python train.py --num_key_value_heads=5 --hidden_act="gelu" --attn_scale=0.177 --init="uniform" --init_out_by_depth=true --doc_mask=false
MLP neurons of a small language model. Each row is named by its layer, matrix (up: input weights) and neuron, and shows model dimensions 64-159. Each number is 50 + 10 x the weight over its row's rms, rounded and kept within 0 to 99.
After each neuron's rows, "fires after" lists the tokens most often just before its 100 highest values on Wikipedia text that the model never trained on.

L3.up395:65 66 43 57 52 39 46 61 52 41 47 56 46 44 50 54 60 31 38 61 34 52 37 39 46 59 50 48 56 52 34 54 57 37 50 53 63 61 61 40 48 65 36 28 47 50 67 51 46 44 55 70 42 45 37 65 40 67 40 50 68 39 52 56 36 40 56 56 53 65 39 53 55 50 34 56 51 54 55 30 47 54 74 39 65 39 48 63 47 53 31 42 50 49 58 52
fires after: " ", " o", " re", " c", " |\n", "\n"

L6.up141:39 36 50 46 63 41 58 52 59 50 56 56 43 53 40 54 68 37 44 48 56 45 52 42 58 46 60 46 69 55 42 33 58 57 39 59 41 46 52 57 70 61 44 42 55 43 41 48 47 49 54 56 48 50 39 43 46 42 63 33 51 43 62 67 50 53 44 54 43 55 32 45 41 47 45 37 59 32 54 47 47 67 50 44 49 69 45 44 52 38 55 49 43 42 41 41
fires after: " Un", " U", " ", "nt", " T", " t"

L7.up34:32 57 52 47 58 54 50 52 58 48 47 55 42 58 69 35 55 56 64 49 54 60 38 54 25 65 27 44 59 45 66 36 46 42 35 54 35 39 45 61 50 60 44 54 60 36 58 54 67 41 51 32 38 46 42 57 58 48 54 46 53 48 55 49 30 37 47 68 43 44 44 38 45 42 56 48 45 45 43 40 59 74 45 62 62 45 41 50 45 55 35 56 58 52 48 42
fires after: " Un", " A", " U", " P"

L2.up397:34 55 59 59 70 43 43 42 27 34 49 49 55 38 43 46 39 51 70 48 54 45 40 42 61 45 40 52 34 72 47 55 62 64 36 52 51 46 51 48 54 50 49 61 47 67 53 52 53 48 51 67 36 27 53 50 38 43 58 54 60 47 57 58 53 69 46 49 65 53 51 45 54 39 61 50 46 42 55 46 50 33 39 30 67 40 50 58 48 59 40 40 42 32 60 31
fires after: " l", " al", " S", " L", " H", "c"

L7.up419:42 39 56 28 61 56 49 48 50 52 58 62 50 53 40 51 68 36 60 57 47 42 56 54 36 35 45 55 51 53 67 37 64 51 47 48 22 37 67 57 74 59 32 63 48 56 38 47 70 44 30 47 35 42 47 37 59 50 47 62 40 38 58 76 41 57 55 42 53 67 36 50 39 66 49 45 33 48 48 48 55 41 53 53 58 55 53 40 47 73 45 49 53 39 45 47
fires after: " t", "\n", " th", " f", " T", "T"

L7.up57:61 54 31 42 54 53 65 55 46 35 54 38 61 36 54 54 56 77 51 42 41 48 38 52 20 36 42 71 48 48 53 39 41 48 57 57 52 59 38 41 49 45 58 46 56 49 52 64 56 43 57 42 50 63 35 49 42 47 59 62 40 46 51 56 66 48 42 45 50 44 37 55 66 52 48 50 40 48 56 53 45 35 54 39 54 57 49 48 46 54 51 70 36 49 55 26
fires after: "r", "rit", "ct", "og", ".", "at"

L7.up380:55 65 35 50 56 39 40 29 40 44 61 23 56 58 44 55 44 65 65 52 41 56 40 41 39 48 39 63 42 70 43 48 50 66 53 49 52 54 45 52 53 44 59 67 45 54 53 56 47 38 58 66 60 49 42 53 51 53 76 57 62 45 55 51 66 33 52 43 52 45 67 70 63 47 39 59 59 63 47 79 40 44 41 37 45 51 50 50 62 59 55 56 58 41 59 33
fires after: "in", "t", "u", "r", "c"

L2.up296:48 53 43 30 54 65 47 57 53 57 54 42 66 40 59 38 48 52 70 61 64 60 71 50 47 66 39 29 50 33 50 52 37 49 52 66 65 44 49 75 45 53 47 61 42 47 71 62 52 45 48 58 44 64 54 67 40 59 65 42 43 46 57 48 41 33 50 50 43 43 52 47 42 56 58 31 37 50 59 42 43 47 42 47 53 47 45 55 41 40 44 40 42 56 45 43
fires after: "in", "if", "on", " f"

L2.up165:44 43 59 50 61 43 51 58 35 47 44 53 78 60 58 51 52 28 49 73 59 48 67 41 39 51 52 54 33 61 79 61 51 60 33 52 54 65 48 53 49 73 45 42 44 33 33 50 53 51 48 48 41 34 65 58 39 41 49 49 65 29 39 44 53 45 40 52 74 59 36 51 47 48 45 48 43 55 57 54 35 50 51 44 59 55 56 32 50 68 40 41 48 57 57 58
fires after: " S", " L", " C", " M", " O"

L6.up375:48 45 71 55 55 49 67 26 59 40 37 53 33 52 63 60 47 63 28 56 47 63 50 48 43 45 50 43 45 58 62 62 41 47 51 41 64 31 72 57 45 65 47 45 49 54 37 56 62 58 46 43 60 60 57 63 53 55 51 68 60 46 45 41 50 38 54 63 44 59 54 39 48 41 35 44 57 54 64 54 50 64 49 56 43 45 52 74 47 48 45 26 63 50 48 42
fires after: " v", " p", " B", " V", "ar", "oc"

L3.up225:37 55 43 49 42 37 39 51 48 54 33 58 68 37 60 49 51 59 55 61 53 42 43 47 39 47 60 55 38 61 54 64 42 32 43 50 52 44 54 62 31 51 45 58 40 39 42 49 63 57 41 68 50 36 53 47 43 46 56 66 51 26 66 49 55 48 54 69 49 38 65 47 67 51 56 46 50 60 33 46 46 53 53 34 56 42 39 47 48 50 44 43 38 50 43 52
fires after: " L", " C", " S", "er", "el", " St"

L10.up187:63 51 44 57 54 63 44 29 41 49 57 53 58 50 46 52 35 57 40 64 52 60 53 42 58 47 37 52 41 47 54 39 47 48 65 51 45 44 39 53 53 31 37 55 34 48 47 63 47 63 62 67 54 59 64 44 56 48 51 52 41 64 44 52 63 46 29 31 37 47 52 34 42 38 63 52 39 37 48 47 54 58 52 41 62 55 49 52 31 54 54 60 48 48 58 50
fires after: " ", "19", "18", "u"

L6.up395:53 39 42 49 35 41 47 48 48 53 43 51 55 43 54 53 38 54 48 81 48 39 73 54 51 35 38 60 49 51 45 55 54 64 56 63 48 48 58 76 58 47 50 47 42 42 51 45 54 49 79 55 38 36 58 46 57 52 41 45 45 55 72 55 68 54 39 29 61 42 37 63 52 39 45 32 58 50 37 34 44 40 67 48 49 55 60 49 49 53 48 59 35 48 47 50
fires after: "em", " B", " A", "a", " C"

L6.up212:50 47 51 60 39 59 56 47 31 52 49 55 41 39 51 46 56 70 53 60 48 54 55 56 38 53 55 46 36 41 55 35 47 60 41 51 43 36 63 74 54 54 41 42 33 39 63 69 49 45 63 60 57 58 74 54 56 39 60 47 42 54 47 47 49 55 52 57 40 49 36 35 55 40 63 42 44 55 52 58 47 46 64 24 66 52 40 47 59 40 54 49 42 45 61 41
fires after: "oll", " ", "or", "19", "v", "ary"

L2.up219:31 46 52 73 54 49 47 52 59 51 36 38 38 29 68 35 55 48 22 45 56 57 55 50 53 56 49 49 52 53 51 66 38 46 75 51 48 42 43 50 38 71 53 44 45 53 41 52 60 53 58 37 23 48 54 64 59 59 47 49 48 33 61 52 59 43 49 56 38 56 49 47 41 48 54 54 49 48 55 38 57 44 46 44 44 59 56 65 53 47 49 51 55 43 28 56
fires after: " P", "ar", " p", " comp", "p"

L7.up229:46 67 43 41 64 40 45 48 43 62 48 44 48 56 44 50 48 56 55 53 47 36 45 59 67 59 63 55 40 35 64 50 68 47 46 53 55 22 62 54 49 68 39 60 44 41 54 55 62 51 40 52 49 66 70 69 48 56 55 48 38 40 49 47 58 53 55 36 33 50 72 58 44 41 57 52 40 57 51 58 41 54 52 44 46 49 45 67 55 32 28 58 51 52 57 36
fires after: "g", "el", "or", "in", "on"

L6.up194:59 67 52 51 54 46 49 47 55 37 52 50 33 40 56 57 44 53 60 59 42 65 55 37 39 37 48 69 38 37 47 75 44 44 41 60 51 61 61 56 42 52 63 51 48 60 48 58 47 54 48 58 49 37 42 68 51 30 57 42 66 35 48 49 62 57 47 64 60 51 50 67 53 54 54 47 30 66 38 68 43 36 54 50 44 49 56 58 37 33 52 52 48 41 37 47
fires after: "r", " de", "le", "u"

L2.up104:41 36 66 47 60 59 64 48 41 45 34 36 56 34 41 36 49 54 42 43 59 46 52 42 59 40 76 44 38 57 64 63 49 51 61 47 50 74 50 60 56 64 52 34 53 65 41 43 57 35 54 46 44 37 63 51 57 55 50 67 53 37 52 23 63 48 31 48 44 51 47 46 35 40 49 51 43 58 65 37 62 48 56 52 50 57 56 50 48 33 56 47 36 51 53 52
fires after: "ec", " M", "w", "P", " m"

L6.up192:45 33 48 60 49 47 41 56 45 43 51 59 41 46 48 67 58 44 44 54 49 57 38 42 41 39 77 35 53 59 38 53 39 50 51 47 47 57 53 53 47 64 54 62 33 33 57 55 65 53 74 68 51 47 71 43 47 39 47 48 50 18 49 52 67 55 47 45 57 28 36 54 61 49 43 42 53 66 34 45 69 39 47 44 48 57 63 54 51 54 39 59 43 70 46 36
fires after: " Ch", " C", " the", " c", " A", " O"

L8.up324:38 51 60 41 60 66 65 50 43 37 61 71 50 55 47 57 36 52 50 44 47 36 43 32 34 48 43 27 45 59 55 50 52 52 53 55 56 52 60 54 51 54 60 45 45 47 53 51 58 45 57 57 58 54 37 57 64 63 62 35 46 62 55 38 51 37 41 51 48 55 60 40 56 37 47 53 52 53 58 62 56 39 49 52 56 52 21 53 47 37 42 47 66 61 48 39
fires after: " m", "ur", " M", "ow", "art", "l"

L10.up265:53 44 44 43 49 52 45 38 50 58 44 52 59 60 39 59 36 36 54 61 49 55 56 46 46 44 48 56 57 52 51 47 36 38 46 50 40 68 51 47 58 60 64 55 44 55 60 59 59 56 27 44 55 25 52 59 45 55 64 54 35 27 43 55 54 37 44 49 52 51 62 48 40 47 57 48 44 58 54 62 46 30 58 65 46 37 60 57 45 36 45 52 44 45 51 25
fires after: ",", " ", " G", "3"

L3.up323:62 53 50 58 47 46 39 34 49 39 68 57 49 25 44 59 41 42 55 45 53 48 38 56 62 60 63 57 43 34 35 69 55 53 46 48 34 66 42 46 57 49 40 50 56 55 67 52 53 30 45 44 59 25 42 58 44 46 50 44 44 39 52 55 66 47 42 33 50 43 50 51 44 54 56 74 38 47 55 48 51 48 62 52 40 53 73 45 51 39 60 50 39 57 55 37
fires after: " f", " ", "1", "00", "3", "5"

L10.up247:34 20 48 72 48 64 61 53 31 55 49 49 43 55 48 45 41 48 47 55 55 68 53 56 48 49 54 40 50 61 54 53 46 53 51 57 49 48 49 50 62 53 51 39 57 38 53 51 51 62 38 64 73 41 50 39 47 60 51 67 54 54 48 37 70 26 44 52 37 61 55 36 61 47 34 53 48 51 50 41 77 56 52 61 50 48 49 50 44 36 50 42 60 55 45 28
fires after: " m", " J", " k", " M", "y", "18"

L6.up214:52 51 45 42 42 42 47 56 63 39 57 51 53 43 50 51 76 50 51 58 44 62 58 43 42 32 39 39 52 48 35 51 45 58 45 29 52 33 54 55 53 39 53 35 41 48 45 46 42 37 58 48 65 42 69 65 49 37 38 38 59 48 55 29 43 47 45 60 53 39 40 50 51 45 68 40 39 71 37 66 42 51 45 66 35 48 43 50 53 45 73 36 55 59 51 56
fires after: "u", "a", " H", "r", "im", "e"

L8.up26:45 53 58 55 43 63 43 67 44 45 36 62 36 31 43 48 54 62 59 64 74 41 54 57 48 53 36 56 34 56 53 55 51 66 39 45 40 35 56 74 41 61 33 47 35 44 44 58 54 48 55 66 61 72 61 51 50 46 59 48 41 43 52 63 52 48 57 67 32 39 40 55 60 53 76 49 43 45 48 62 51 54 48 47 38 40 46 40 58 36 57 40 47 61 56 42
fires after: "iv", "u", "eb", "if", "st"

L3.up208:33 53 29 40 35 58 56 52 29 68 48 42 42 45 58 46 59 55 40 49 41 51 48 58 66 40 50 63 34 43 54 49 37 67 53 64 51 57 36 58 56 56 41 60 39 51 70 44 55 37 44 44 42 68 55 57 61 52 56 47 42 37 73 64 62 57 44 48 55 47 47 40 48 50 48 46 50 58 62 27 50 52 70 49 65 31 57 33 48 34 54 50 45 39 47 42
fires after: "19", "or", "ep", "am", "18", "qu"

L7.up70:47 36 43 40 62 39 56 48 37 53 41 61 45 50 42 49 44 30 64 62 62 54 67 68 37 34 47 48 56 55 54 38 41 69 55 52 50 38 42 64 43 47 60 30 43 64 45 52 66 46 62 48 56 52 43 66 30 53 48 40 43 65 56 65 62 65 57 47 70 38 55 64 53 55 54 71 61 45 50 51 44 64 43 48 37 49 48 45 34 49 38 54 45 58 43 50
fires after: " a", " b", " B", " A", " L"

L10.up370:33 37 56 65 50 38 34 54 63 47 46 58 52 52 50 58 45 54 48 55 36 65 46 55 42 51 26 46 56 53 48 56 40 40 47 61 51 43 55 59 50 42 71 62 44 48 45 41 42 39 48 71 28 57 64 47 55 46 70 68 30 37 47 43 40 52 56 42 42 49 56 52 70 53 53 43 73 60 34 44 59 55 68 50 45 67 52 50 51 44 65 50 57 37 57 41
fires after: " the", " c", " an", " S", " C", " A"